config = dict(
    n_layer=14,
    d_model=320,
    n_head=10,
    n_kv_head=10,
    head_dim=32,
    d_mlp=832,
    vocab_size=2054,
    activation='swiglu',
    norm='rmsnorm',
    norm_place='pre',
    norm_eps=1e-05,
    positions='rope',
    rope_base=10000.0,
    rope_fraction=1.0,
    qk_norm=False,
    attn_scale=0.177,
    bias='none',
    tie_embeddings=False,
    parallel_block=True,
    init='normal',
    init_std_qkv=0.0342,
    init_std_o=0.0,
    init_std_up=0.0342,
    init_std_down=0.0,
    optimizer='muon_variant',
    lr=0.00153,
    lr_mult_down=3.0,
    beta1=0.95,
    lr_head=0.00843,
    warmup_steps=200,
    schedule='wsd',
    decay_fraction=0.263,
    decay_shape='linear',
    final_lr_fraction=0.0,
    batch_tokens=[65536, 131072, 262144],
    seq_len=1024,
    doc_mask=True,
    train_tokens=664800000,
    steps=4860,
    dataset='wikipedia_en',
)
MLP neurons of a small language model. Each row is named by its layer, matrix (gate and up: input weights; down: output weights) and neuron, and shows model dimensions 80-207. Each number is 500 + 25 x the weight over its row's rms, rounded and kept within 0 to 999. Numbers have three digits each. A neuron's up and down rows have the sign that makes its largest values positive.
After each neuron's rows, "fires in" lists the words (lower case) most often at its 100 highest values on Wikipedia text that the model never trained on.

L5.gate252:499469496493540495547483563468497499506496515507520510500480470486508509503497524496507503493477513475471470489476491503486533509520491516502529512494475503480516436481474488528522497471498496500504474500492503490520480497530484528528487472495479509505496525498494456582498529541497442507499471522493497522523504477467474470484534485530559497467546525488526471450499490508514495529514
L5.up252:494493548445488507503509508529498464471509462564514488469504462487524498520513492505560496504521464538513475499527500504450477536513496507518506481443489490524520509510502474493541504482459518529495461493467478493541497489505497532499512532505523538531557477519511515523512482485503502504503497492464518509511488492521506523473541499517496548459473516493523466528490507504524476493495
L5.down252:469490459517512516530506454504527515456504445504528490486496506499509467515510544489443509513481511512475501530490485524521524453471516485497518493496497522481504483486521518530488460495525525485502515501485495495461504523468506507496452498500511519541504531527497496525541470496479508491485529467519523510466544454475476458469495521533504469474508493491483492444516506491493497490511
fires in: "received", "won", "earned", "education", "academy", "degree"

L4.gate292:507520497503490519479487470531467448505478514492552482481513501500517491502502498505512481510460521517521511484492541512476483519585478496469524468511525512474491521531505490493504526507508481485514490489562538497448482494562518504514556489515492514486514540489510498514510530514525516492534530455503489529438520469477517462479499508466456450492494489538496531493506492542530500476449
L4.up292:515486539502489522492473512541504493497508496501513487509500495476504457514479502535484506489503537506495526513503514488542485502510461510494501485478509470521489477493497515522488508433522498492481479513524542491503482499531456517483524511525487501498524485518451525537470500461574469464502484523501495495498484458463449511486466500463456453507510490546474430502521540501472498507517
L4.down292:482471508523476507465446537503486496481475468489472509499457498472534540490490482523492561490530523490526516537481504482503495579474503522500487498510465480491464529499494551522500468532445501491552511469504499550498503494493478440517534494507496509513558529470500521465486482508532477489476496537458502516529518493495540507499482487488499496490495528502480503498500538465556532480502
fires in: "0", "9", "2", "8", "6", "1"

L7.gate125:446503479542483545476485513498513507500506486511476477527467502530495512480468488469487476473491517489517465521489475479525514499507513448500466481511520501492467481500445520502501531525530451495497455523490477504539478510479518541508498465482524463496528501522508480506499493521494531494492505518555461530486515529531457459464497501529537488467513480453453541441538517510487489464490
L7.up125:539492500480484497464490504493515524519505487458505523510487525502518541461464486478444508452503504484507485526502500488534500541530508449514524506442498484538505505480492520480479507521515517486530511425534502508510526511468545496484512492527507481521520539498474509455535530474532500502540503481491438517538534492536546537473468489489464481482473537500509493451549468552465483508525
L7.down125:515527505528496510532502474495518516489528490482485503515503521446565456504495551511464543502542501521527498510489488489528483487503459441497444460486525513540508519450501470510502471503528491502536480525490525501497534497452520475510488445516526514532464499511494555476502514485505483472430446478539479507515541529534456489505516478538489508510498533512512499514491462517520496434507
fires in: "in", "puerto", "on"

L5.gate476:510538540478513506479532522470510544469466508477525512542515512512504484460524493509496522497452511499499472500520545530482493470534534477488485503524488493481507479477509458449525534495489483484480463486505566508514519535481498526485465498527526467482491519521449509498526493480507496502545457524442535509491481500451504519491474501501492482507504511531513548498494505527476511529499
L5.up476:495472471520489501495511477507522476557515456482452446497495469479510475493496487516517488505499520497512536525466474461517478512519482499513501543529484513506555473503514528505550490473514507523462519487523463482469527474523503521487555531491532483512488469530536501548477496439483536464521481507495536562551512504500479486509511451514502520511463495521558485474491473513505496509451
L5.down476:448493479495513482477506497485475504547537497517467502509493492487466472501559509520509485505517552503493535478498492484502474426517481524516538521501435474501542488458469515502477493529490478506494537474548474497481482479509494482521524494505489516476526457481515483497505515506487509464491513457479517533491502484530494503466516513485500483511485488506521475521506476483555511497503
fires in: "such", "total", "activities", "between", "initiated"

L4.gate257:469484507497502506492487491493531468531440529502516509504514495491481542519454529465503497472506528475508511488508521483486515432492500506484511528481495494508496530449511488555536486493514486497456489499439469517516501497515468496501467502483475498496524520484542493529497468461471540474525510493496513524523493476527453506508473507492453473455478547506514507462514527548530513552499
L4.up257:487485507494510541524526502560523468492456491481502492469522505505456519507538519522518403480492548505529499527477535528501514540472492540492522513500480492464452491497494450483528490516495501539477490499505468518481434480516457522521497493515502497517516502470500458543531493480472526507477454492513516496523475478493489497547526486531482506537469523480508511491508512496477504480482
L4.down257:507530465513481512487535504525466521462508472523481526461530522480443504543537495532528471451471528484548521528485513499541498563443500499492508469510500520470494499542499441488549486540515519474488473508528491493489454497475528511514504513521512499502475528478516447525484502468509478495514467530520500472539499529465515485520537480528483531536461528482487550526513481476485540490513
fires in: "after", "as", "since", "before", "when"

L3.gate673:463498490439484504465501505528516487491538550496514501520473545520511468512538487469518505547510499501523556530496464496495505482501488459509542498498554527489455516488482516492547512460476499470540540476514509476488510501472498475477519571507462492461476531506496480512474500463529503505473502523480484548548513512488477504507490470494500514515494507463516499436527500507489500535494
L3.up673:491511507489507531466531493498537457497495530558492547511468530537484459486516481532499470499505516489518493486510497570502518504500488488501511484479495502486473443497467485492462483482478517448459512487456463498542537493490521471478515514481475507528483524516488509513495511483491571497501503522510452545533498503518497471575531516486559508511522487519438501496482482548433517504532
L3.down673:524515519525491496481513542479524469531474510539499542507479490506464484480535461519470473516505535476489518533519485543498516550503496503507486501507494505501462488475505487499472498492502521510455487521462456504557541502489538448493498492468492480478488481485512515513510516485473551485485503545491477541520511492508520501536504520468531532524522518482501479458484508524504504502507
fires in: "fifth", "tournament", "fourth", "finals", "3rd", "sixth"

L7.gate282:514488485533504479532480492515509463494507515503478536477483552502504510504506558490524496459487500513492489525445533463466494478477476526473501482437474474493490520459486527467496531463514483499532443503508486501465551443489456476453498524414468479487500530497484485559485519490533528497512486490488504496502525511545484508485508491504548491494523550542512559500496463488492498514487
L7.up282:505543504484476465464481482496466499480442493436496493521506501457482496477542522493495498512491471470486497515512530511538488479480475509494516486486499494491481516488479512479510518475497524509504488499497505504461494526545501459477499490472550529484476484526491472504491518524552524525480481498508488495514523471457472477513518515449494518463480534504571526502511512532484487467465
L7.down282:515508489479497482459489512517508501468487506522456519508482485491510557483540520524496516545538533496506534488465506512531476551489497539495490487495510466448508502506515535522539504527540532526473512479500486526487494514531454511503512532487537470521518497521493522504481535522480518490455482509470485484525498499486538513512527518495465544478482506462519492438483501459501485470484
fires in: "was", "is", "it", "considered", "wrote", "seems"

L7.gate707:474504520504491483483535462476483512495511463486450516503491508519502514445495494493458500500475510528476521460503487493552547477492507478463501511497479488541518500508496469511471530518493520453459449533481449491484518479494469526470497506458494496480526508518492486478517491526447495483466553527495498492518499529505524505505502478493483543502495508494504503446502445505467493513520
L7.up707:488475546477470505503527503503478498480510470515505496497501482492554464505500549526521507516518472493498503506500493486528461468515493493510532525494508518493551536510517484454456519487499444461490520513471500503528472482518512511504508488470539518519480487501506487532467472540507500487475537511475476531517515562502552503480508489512455521447497501528498478503522532519495509524484
L7.down707:487516529520501503509460533530510505478487500513495510516496542501524482519510551476536516523497427497502484517499491520478480446512515497496538511491523520500524526501554504481455509474470474484544527466535538507511525465504501511508553479463544513531491453455500480515473494489546501528481483500529489492520481498481507506532511515511471507466506460549518499499509518474515491510481
fires in: "and", "to", "or"

L9.gate729:496491519498530505507507564487493535464490488502442469492491505501456497505506538515492495496529529477478489520458468504524519514472507513464545479561478554502529463478505510523578530487529530534491499489488514466435499499499490474485538473510474522491512505485491505565492486520478529472484484509536509517487497493473482480436509517525471476492497481478486494442510484499479534534509
L9.up729:520449477511504539480502481495521507484489483481479483484486496495528510487528487508526516514469472503480539473537482470487541460522517485450526520519507497529513531489529483495504508463495506501524496464507525501446481527521500525516499514488535510469537483513473512495510487515513498497492451488513477479504492488484447481481499492513454503458492474479512468503518499480508520537508
L9.down729:514524498478549506492513550479540504502501503535524521530477490497538480462480502517485474502512502498471572517485473486483524435514538518529528496487519505499483509477495474543510436458525508494431530522503503503440527472477505497465558509504527536508510510493538489505475508511499504482483503497527497460474553440460480537510499509455541478508514470531498545490519507469486510499495
fires in: "had", "having"

L3.gate400:512521541503466493501483538490498554522501488496517517494485550453505500498521485535481513500470499504470491478540462494544498539516511488540513512452503509543503514483519518489471466489498524563478461527493450491518535463500484452481465502497503448457515465493521477564488455569476480545505516514480472519495522486507482475529509492522462508528492469508497447522449529506507494544501
L3.up400:510504493490483482510470536469499555518533488503558491522496532504489541484483498507515517483507481572501480475527449503508494527539515532523492472507530517532530507483526506461527460508467497531509499515499485493476508513508451507469494471475498489476484482521480475528552468527464482503526558534505524538508571490507464449514462479522513439500495453522487497465492480512481514498492
L3.down400:520489492485497507528518507502505522497519473489539482523495527498473501502465479497514480513506485524547496495531499529487490540512513507517512483447532475509544509519513457484510487481504503560499484484484529482500527523499491508486539480479466470431486496497499505456541492523488501480547507535513523506512556488499459466548477511483522431494489463510469537487498506480483462496451
fires in: "first", "best", "most", "only"

L5.gate354:547518496511520483456517488503456494486464458502497524530506506489504492494480514503511524476497511507491501482517471493534469518495489468538483477521506485545470497505520502502500449533508481501497453480478516471521521512489495510483487526498502510501527509526522518535517556513467504497467544520551490527551554479540503550497459492514501515448487532495499562519534477496491496502550
L5.up354:535526467474509506514553504542468493501488502494463480501528504459454515526505518536514480560533461512455494518498488523478492487493453524508509490513529474540460482523498509484552495525499497505519480527488533467488513481528495504474477477518513504501497498462476527483506478474463502514516495519507512468529522517477524515456529487478533529521490476466486476483437509497492499521472
L5.down354:536528511512508502541511461492490476493494504488442468512499533494453494479490509552540472510521527512482490532481499505490528528439452487479487487479490502521473485453483512498524449483473479571485478542510503481475539502510502531472494478532535520498557489475513522501473549531480499481496505496506491475489481530484524492506501488497506490524486487506489541483460489494483477488475
fires in: "have", "having", "has", "is", "slightly"

L9.gate237:495493555506492489469516479458539472548501481517509481491502476527481527504476471479468476505507502509539479444459512511511491494463518473475490491497490490500504518519483485514526512447549502485562523464482469461532531513512455487453485528501494501494477531548487458500509469499477507473513515517482502487441501490530526503552503512526509495466506512553507490525541472518463463479491
L9.up237:504476518499469519518496509458519506531449513494509499485494514484472531502527483494530497522517507477465476529458506532502495507514497516499484492463527482420499507513471491468526529536460513466483520498495505501467506471502493540510564495482536475485502459484513493495494526474485460488529509534504474521551510497505527457522488485517482530486504469500515483508516428507472457516470
L9.down237:496456544524480475524524483523486507485451546463521494495483504526483499466498428476464466512505477476508510477510451512534511478497503505499468511498537495482525508531515480510519503477539502505512513442493504530501539497497444522484502446509473489507477532520524514508523548512542492561515518552511518488504544572506541499496527512517523507499499524445501479490478463508511481492520
fires in: "on", "only", "upon"

L4.gate658:512516531517542506499511519528528529521448504507522505522517501513509496478411506495525491482521533482515512491504501540482483431496490495549463485497474531463485487524495506488495526507541517531473488520522496519524468525519524499521528502487498511434521494546498510485501498428494491455520461563498497490517469466518475477502470564458509504485468543544524511494510502529536495490449
L4.up658:531438470486480514524456492517475484483522484480497501517525477501508543512491511473473507515526513464488482499503546520472523522489476529505532528450453543549526531522496500513514555468495536545519501513458492451491520519500523503528496493524532536530465525540486486505507507498499492460524497512535444524528520474477491496490497499469503499451498525492501482530486486460465525495563
L4.down658:512441476540491545514479509530458497514509531490497493485485531483529511508469498489517504475529512525464489492502547483507500421475438512502518493500452496550535544522467521506491511465545541541491488485498498469474469520450529513515557496512528516514504511530500511489481518471464479473487526497487513490487503493449492470480499525484479507461508476477538466549481499507535491449479
fires in: "a", "according", "two", "after", "three"

L3.gate89:547484511506460520479534548440536483518467517513506492513483418512520519508535509498504486536541465485531527437490477524477486489497529533469530531535505548471505527518503513482555471468489481498508466488526497517499512457476495521526484552468532534490500491514489460518499445516507538526501506514480526509486503476486511497482556524514518482478518513499481497503438516505483505471520
L3.up89:517511509494455500514471527563499495524481527477540514539488467533522522481533527539501485456502486485508530478497487528513514451502501554506559518498480503521492525522533528434513470512475508473486509506526524516488534443488514519509480516505457506492471511480487510520480515497535497527475520528506544454503498508492509494517528487500517525520531502521527488516468483493481516472491
L3.down89:515515511478481522510538458509525502502503534484517482487520475526492531536496500524482497486501552518561552502493460518502448554451557496519558505458488504484548464548512447443471525519487459515534525472570531507474485513497497475503474547502538524510486507508493506506423526480549476480485513520473514532520498480529518528487497472504515470533487511510474475514468509493517510496531
fires in: "university", "museum", "committee", "laboratory", "office"

L9.gate143:444508492497473478474500478483504525530496464512492471480522455515500523530521464523509529523528447561527470522497544497495524501511478466508507506490489460500524509536500496476483476493482507507422477500498482501529494513498511513495535520456502512502486510494472523512520502514510493542556517532507529481453505458505528491475535547510517468513525523467511506503535529516519484531551
L9.up143:488506474499479538506488456509504477514493475500514463497565474472488506505501522508512516535504550507503520525543532538533534515536449510534521473506454518501491499537494515474474492483513512513454498492529519520459491507454528508508483503451481473507492522466446503501515516510542508483497531480508531470516506535455558478475533516517492494558494496456537536496515543512485507547514
L9.down143:465513481528468513461529499507488473510536493550507427523506535506454515480495482517474467464564507523489533540487466531549478526506510488536507494530526497499539476508455485498516472509517519542447471481510501497521443536489500542480490526535512494515493529502507500496446487489518449454465504479518507465506496403475527503527525481513510506467493515498550501478462508485488549492494
fires in: "to", "in", "of", "on", "with", "helped"

L7.gate395:469504539492494511506483504514464520474527487582502502486456493451474491485507482520507545491514499533504522477482485493526465511494491544453469478516479538473541463506466493469526504481455519480537504498476533515574552496460534488536477483482532488496509467536516513481527499533499499523496529489503496494515491536511510496527501472496496474478521490493560542501481501498481500502479
L7.up395:503506507480477502505511492460494469487514537521516512510456509499511505502494487525588525532543492467518491555473471503490517467547502491470485513469514521498519519517475498455497523501504503469520496441503506454575447465469544471517527491475502519487510508466503519511488479499465526525485487504491508495491514468546509526488491482472490491496507534535484485504499491501487487497493
L7.down395:516486538512488491536495501456477472493505512485509503508530526512542484516504503486524516489545458466500471541487499534477518532539509499530482521493524463464531493461503489454518487475517462490522465480509482501535480483441471468487481496494551488475520576477495461505476536457486525542490504507496523519510504482504471507520481496495502512504511528499436480482470467494569518459506
fires in: "as", "of", "appointed", "for", "vice", "to"

L9.gate334:473488487518528484467560533504510535483514497513492508484463482488507494507506516533527505535490485525486507542505480537488512491478462514458465510513535503546506457523478506483493482483488485535544517492523468501480475514522525514488484480484515448536541487503546462500474455528519464516496483502578482464489499529500501461509540505535497551553502473473514488497478489515459487551482
L9.up334:456506516491497514498508518494507521491505509487516486529489519482522490508498527490517507528460503503535496489514495516491486538464478521479507527519509540488555554506473551499513493524490510507528494527502491519495476523523505512473495483514515508543463499524489493463550487493451502466515497517534549506533544486482485532457502527511468524519513499547536517514491496492461509481539
L9.down334:509502544481491506479497536538447521506503459521507539544480447450490508499510436517503458511497457528484476475441481485519485476502515494509538500468500449446498540474464532502486544510467501576489527521486499538544547474503472505499527487486481474503505496493507448523532501525546487502497478506550475467495497520468524503523493458505494536479515497461521514496505461503502524515471
fires in: "this", "each", "one", "that", "every"

L4.gate336:560489457504477505464515497513501515508479499477534488536488436478533505505508491499511467475500478486493459484459471477539513463468458503501548486506486481524493504481518491557498506530499519460505524469472513501534504466558531499482506513510521504525484472461499480505462513471507508489521476532560539485499563485521503489492491515474525477437477501503508529490479516430499530553527
L4.up336:482513518516542500496552512474485550486492482520494494518524527474512480499516460499524504512485487510471516489478472424532509552497537538523524522475497488485473445510460509524531496542526476480498485515577502474485477522522478507548504500486491515495513517460513509488532501532494460474516517529551501500527500520474499496469521490504477483507507494492451491539497509491454495507486
L4.down336:479518513508507488448539516489499543508524506503496505530490495453454447479474457499485504469498479438500544507500471496462559501523482509512554510486516505498501458499471524552485481471542470472504511523527500510471508459507475498529530471473503502498492501468558512523518517537494460495523538516530505505504499495520510477485513544486472513548493537455496526556524495493508464511453
fires in: "have", "having", "given", "gave", "give", "had"

L4.gate548:529509508492513489470499503477521524495501527536499500503538519480476465459497493535512475454483488513480518443430496440478506464522513510519491479480493489501496482475444507496524485528502475507509521516536469515521491486552510516492515493523493504468561469478542476515532479467489507536431515551513535439520531563477495460497515494514519541500526522479492515477496483487463457497471
L4.up548:513454535480487496460487476458492546546500520480464503501510490494450532487535470507522514501510474503496517529472500459511511501522488476513475508498512525480490520525513504534518507492470483494510484466479498531494515489540508537480556550480526529476553509492496475506542507491434521519499514592521506467533479533490513506509521509491525473458498490508503488485552488476497495487494
L4.down548:528461500491503498513498474535526488506484522498435497545462473497481488453478462485531505544505473483492481489478467492496553498490497460531520524469498511468516490503520483535492495480472501533483550509492503495512522529468508520529507534562512511492495450505495531517467508509487502491488529523483517446498509527490472469498499493492499493484489486510495569495517540532477480482500
fires in: "have", "living", "live", "lived", "give", "life"

L9.gate652:451538466454495463492482483542490481498491443522509501488436492529472474508500480477510499547491513469464486498534527479467486494483521479507538452534525514482499506495490470517505484498502528462472543485518457487492516461470511464492491519523557457535501504480505488537498481498498480485498470467505475502489470472485486530570512505513465512441450516538522557527489510539481480474502
L9.up652:457514522489527482487461551456481510516527499473483512493451513532501475525533518467503485476493479547488491474521469518502537468498485494518548504517497530503543468508482520452522473485506493470517452468519518504489510493475506475510484516484502521475485507478515496519495530466472470487527487496481472517487470484481479460518494518528491476501502516552499511503495525510539488466466
L9.down652:499510471483511498500487513487542458486483476535485477492534509496486516526495493483505502473446525520459535505475511508490503573458536482494559500498502471509507491509468482495469499531515467499465537507473520555497523504519508496489499501503537501504456436472512510496531477498520542531520479514520472551483496528506513529520489555470460490486534531502519505482464510491518501511503
fires in: "and", "they", "their"

L9.gate615:488502536547506469504494474472470490554479498503502537459533508529489509516467487520527504487560465503511500503485529494521516516451491523499504491505501490490466540485502508519485542472502478486534523527512526528514535486507518516487490474486509488489514468514510525475469542488510467487519542517533479511514495567492483532499475497461461501516561536483521519452466528522480445540487
L9.up615:501494501482517460506486485525471466495524486484494508498483477556510512484496529524492517488530504474504460449471514465536452499484480520479541501494487529509543488512539503487495485529520507536507503489461514510512480495493526516523505465495488512464538445485485533520461499483476501476529508510521540457482520500485528514529480499509492479492502468479544492476491495508532485490532
L9.down615:451478522518472494478520523523513520532506506487509520525484524488491531488479491512517520474519531549495490483444512507516474510475513544552560491491485484505502495541498480504466482516518495504468489458508520476525512488506532474454508492508507485497508495518527486507510487530511468455522494460497487471528469471461519495530521491463519495469492535526494523517492503507469463503485
fires in: "when", "if", "where", "software", "combination", "since"

L2.gate820:516537518503520490496483515476532474502522488515464529526495493490506527486504482501532480481487530506499538437489494483534502503502496512486469550514463486521487514482433507532489480515508492501490527497518511534484482505459562490446494551508500458547535513480483517532472536507477510509533522528545519478512519456527519472489488498500520501481529474484460512501515494497522521489499
L2.up820:482540496524486501470491451501498484522460474477546476507478500484552550483509510474501504494466461505541487515513466449490487501471512567512495480540505474506535505529470478488516541457448492520506538507528550505529499486509487493501533501433507522463509495499497597496509501475540544503480500483497516507492526497490503513507494493508535510488516530545510449487540501506500519455509
L2.down820:458543486512498519469521487481545473517462494507527487488518514486511536504517507486501486507491495509533494504508487461486524552464527563497523484507484484515539463510511512503522476448503472507483544499528532488531462512471466503497515489453519486454540477532515553481492528480538528521475489472514531540468511505479516511533478514523498488493483515511477454485530507536500511469504
fires in: "to", "since", "officer", "office", "should", "off"

L3.gate819:496505478503454582487544484527491486560511510415517517491528509484524491471537511458476500452534487489502520479505523509481498477479471521488508546484477477478512514527512505488481511497516528523528526469491463492498489477515527469439522487533486501501500476491437490513490510488515518510482499506491481521470545469473489513533514518510485530444535489493518507456492470499465499485490
L3.up819:500485524483454491503490527524453491474541523518487484505479462463463527505522553493487505515480495498485531467533503481477482526502482556475513494517526508497497485540498501479523530505484521541509489462518471528485471508486483477465516505466515510478485448506486463473477474490537464501531576462517504503516515497501524466525484510456472507493520542520488465471519450516494485536506
L3.down819:523466508496481474512494491498480510490513504517507439545458485446471509528504559515462464511477485496473516484517527467498468484473520526486504509519510478512480488509477484490484509542518495486478438476467500516484544459486492479459487496464489482475484448485537491500500546451517500536512522503515536479517485502492529496519473465517480514469493506520495505450516461567538498532515
fires in: "founded", "started", "designed", "under", "discovered", "founder"

L7.gate562:527466480502484481478540467516522539485467507498515556513517462487491523506468488509476560482492505510519511489530560494515488519533538517528557516560477505463475517460464490473541488508482523486431500499518511500433510479528544503474519502481533530499535479496505510508499521507537536487535517499486491498506521546517503486469521519540499460529527483502537526481495508491473471478451
L7.up562:505505463504481495456502518477561553518503486525412525482492500512508549565502532505499498497490518462530507529467493500530538478507532498516524493497527541460467492515507505517508538506484536554447518461479505506509504465478488443468496489470488503475535492469500541496488495514472477530467499513459486532530481543518432520505465506494496472478481490523507522501535528466449506519460
L7.down562:472496495510481522441503486479481505524476435466468487488494509520535523489541492512459499482520501544529519509474514482544477500482539504493520518561513544490448487511518510533490524499481488552447480496508477502504543503500493485460524479525512501514529472490512508514501541483468500512501520506477495484508474485513490504472534507505475490502488507506506516492477517467454531481531
fires in: "had", "have", "having", "has", "for", "s"

L10.gate218:496490487493479431485479527515500521523555456530520515500527508524507492517473522473506514534468505496494475497500509509500506521467494503492480509509513503528513505521528494497482490484438506526502496499485478481505501487495503492468524517502495537512544479521455540473495529509462490487474480519500513505496438532511497492480509555470474465454531475494493492499500494499470486471509
L10.up218:508473505509450430479450478498495487486492487501488488505503500513474540493482514501509509501526506499494513477526502483497526517549514516531490460500490502528473457570508518505524493481516558469474478508447482491480496519491486471455480493462492500493517503513506498460572536446479504473522518489522516501496474483538482502498470505480456528501505481488496522523458519491491485511491
L10.down218:475478491461481499500481490476528458516443533517484506497520522457486453525499515545522507489450498525485546495516503520498541535498508489540494512512478508516476456502520489515508463479505505532483512502457540505420507522479471510456507496508512483527508482514477513464525527494544509484476493513481517515509507510515496507501534516468518486504484452559502533498451553475505451448545
fires in: "had", "has", "husband", "began", "have", "started"

L4.gate796:529463485511542487521508472513516530484470502492523468475498513472499505537508472473485538498527449507479475519519508525492516466507536497476489551472531493515482479540541482506440493472537488507520489483503482542522507486483516528480498560458504491515496512535512531493520515449505511495545508567486491488539522515454466494486492555512425509534467537506459507476466474491471529495485
L4.up796:497470507519504527526462509516487494486529509486487495488484502523484481551532521465537479515486504521528511526497510502514548485542497492506521509530482519476472469542496452502496537482529515485517512480505522520504470488480486481441497515514460541444529508482469462460482509467554490501461485479495562446456485474546475505499496501519499516518553516545509463538527447474489501523461
L4.down796:488500475510539500471488499506509495489523515458531501505497491475514457504450474479492489504481481528498531524485536433497539497518518519493505504443541466482484514502575448526482484469518495477551507495500456551514496521459514531515467506462468528437555504478511490475504515464465513505546491482520492459500522493482497500504488540532487495482515548505510455475497450484459498530500
fires in: "s", "channel", "pexopsis", "utc", "sq"

L5.gate18:466505514467555547460482498481499512514465501520537496445483511541530554504489505476520503472494504535508485498514535514518490480466471498502513475507516458519505521469539505521505469478490488477523530501517480511490491495505498498532521479467497480527520518501495507486470514470524526544511463468483562556452497574501453528504470538482494509525486483537484531462517510534509521492476
L5.up18:508490446489525499500515509528519423492494487508508520530518514508496491516487498533491470501419523523526526544476516490480550449469491521484599506508526528475502498521529488514506501454493492513495482487499514516525472502520481495470572484478483486469529499539495485499518548518494527469454470474519461507453470460437550465552485517493471551520519456531520523475456495471485479489476
L5.down18:474500471516536527497469464523556466482531521497533485492492506525510500503507497506497527531466498510447503504482486477512509510505522511458475503508484520481559523471519524548504484524515525547525484507528511544540535510527513459515498459474505493481517495507479485481524509505529543469498457518544464498477520540516506514455483513497475511514475521533447507457461518483489486500473
fires in: "which", "while", "however", "and", "whose", "this"

L9.gate210:493526515499516470483460549487488513502522522501495497509515480476504481479505507511508546516441513499484503481511447479484509445548497478520534479557472511493523517540507474503462509517528490418499540471502523468496501482492533466494501501526466521515529431468489517540494530515524435500508507482505522492484501486515526480481517511497496474525510491508520510539498532500488502496501
L9.up210:497460505517563485484507487499498473471502478502542520492510500530517507515524481468515482501538508471510533502469485514458540554506473522491518526470498542539513496460489482515474509499464519498456518506533472486522535482500506534519497470520494469454482522490507465492507495512502481482498496526454494510494509445496504528433474528457487496526458501492489501470497540534501490499495
L9.down210:495479503506517549472515464525464472512477457494488501476494504543498506533498501475506493482512532476515503495513475512484483614499490495489570509500530538484518500494537478547513488481487522526485528498545489518519521524492479513493523490446555478507528492498494489493457507488546476502498514501506504500507526518471501504527518485478527553506503510495510476485529565490497523501482
fires in: "to", "will"

L2.gate110:515586473495513502460503491483501468490487527532475498521485458477500458474515502501501564548445485479503505490464455515504496553503474528531483478497473534496473462502509517508502486508523518512501467523536473484506461497493512509492501492486504493509500518481490510503462511535494465530492537516506522542529485516486504526493501467482511445499527464504524479480525562503481490483489
L2.up110:519525526503451498469460452535511514469469459486481492488485498495472542479528497489461498514505507520472514533544538508487469504504552471476517533493561539446536550495509466479504498489471443488459511497488486496476497533537515474500478492495491510486471506470546459484519509483511514555498477472482488530523490488485437484484478516491462500515517503541538490479513472534501503475528
L2.down110:481481482519486539452508492479484516478531483501541505529511480485519505476532547555534514546511524471493472512490515470478457532480524461496487491509474491519493539534485465483482523522490508475496485502493477453431498515469475532485512514481518495570490478487472516464487491521513483540475537490430491530494494511467497493519516468467466501487472539446488453511497464511462521480451
fires in: "started", "opened", "worked", "joined", "attended"

L9.gate213:493456525492479450550525522481453469527486505524491485508499516456483529505488512508519468519537499481530484498539511484534480492500498500423498482499496504491510558494470505470536488462492546508499522462505505483499557491500522532477479478490456474479482436475487512504470524572469472520520453511469538485484509466461472497457544532553480573521506516495481552502481530478504473497479
L9.up213:565505510495496529464530523486466519539478518494457532501466507487529497513529497492557482506451506480518482463520535533521499451513520473536527454428479479511496488519481464467478491500514514494518505542500458463489480530475478502461517517510521479522530537534524476484539521501526531516531484537498520502499518489495522481502508468504484552522483492505463511468500516507499496516504
L9.down213:501474526534484490491518509461535483514446500491479488537502505493544507448494492502467458505483501467514506481513473522460502491524458490494524514467501491491498544484450499541501534457498458522513477459527497522505516478497495473511502493500497491474426494479535507513539548493491494477525480551473476492500537515483481496469491529484459470499494536534472524497554496476509527484516
fires in: "on", "in", "to", "onto"

L9.gate318:544499541545517542528489469500507501530533545497479493455482512486489526492523513471529526546521525541439506481527501546498521535472496513487509480528467536516478493465517508513574524472472492501443479554472481490510530528498539509492496475515548471494502506483457469521460516485520498518505520467498534493481535468485513465510476493489472500530512484524486528494520547505500534532480
L9.up318:527453530473486515526444474500479470486498494469527485514470495497493486467518539526504499498463490447514487498525463509459519489521519495507507495511474493505471503490469503498488520467477529479479472468463483507503516506491510542524497529500552527511564454467488507557507555530535491526482472517526512444517525482501488514512499465475521504505473500469500478501471474508541479524516
L9.down318:467504509507469540476507498525433481512577505453460482439458509470519500515556493524500489507544508519509557509513481485481473490509546518509521480480472521490473507490519478498525535500510503450474475477466490481529480485472478509468500522531504474493508485518503474500521479511440468467520499488466531482520498482519510481513469524508524517487510520444495471527430475488515516462474
fires in: "is", "was", "has", "he", "are"

L4.gate381:492496462512501513538510538540508500511466521488507467492502525484489501484478499518515531520535485527522470507490481536506462481485441519481493515534471500518526489498473490508553483467534527548487472438486441510490521494473533471544474493479536461549500498507520523481547473565488499474519476521489483543474546502475475486536502516499473492507476524531521506474462488514437507498531
L4.up381:465520470444512494505508544486485505484529527534488483484495517535515531488485512510503510503539512548505486542504518555464528494494460442505490518516491502486516474504497495525555515504507517526472512436485498495524549470480482508513504503535476523499511485483494516486565484472510501492509472495498517520516518500471482487527497477495498450519476501501480489499508496504501496511509
L4.down381:477509496520496486486531480483500536492510501477495531502520546458487503487494476493507501458515478452478483528541485485491475511487554461497477487489474501502497516536494505509486504495492498504482506503489476434453512485474529548422525509488489488467493500510527503486490509446507541498510528453456463432524504525500497499454514491523481447526539488510527506536510538495510523496485
fires in: "in", "a", "according", "after", "an"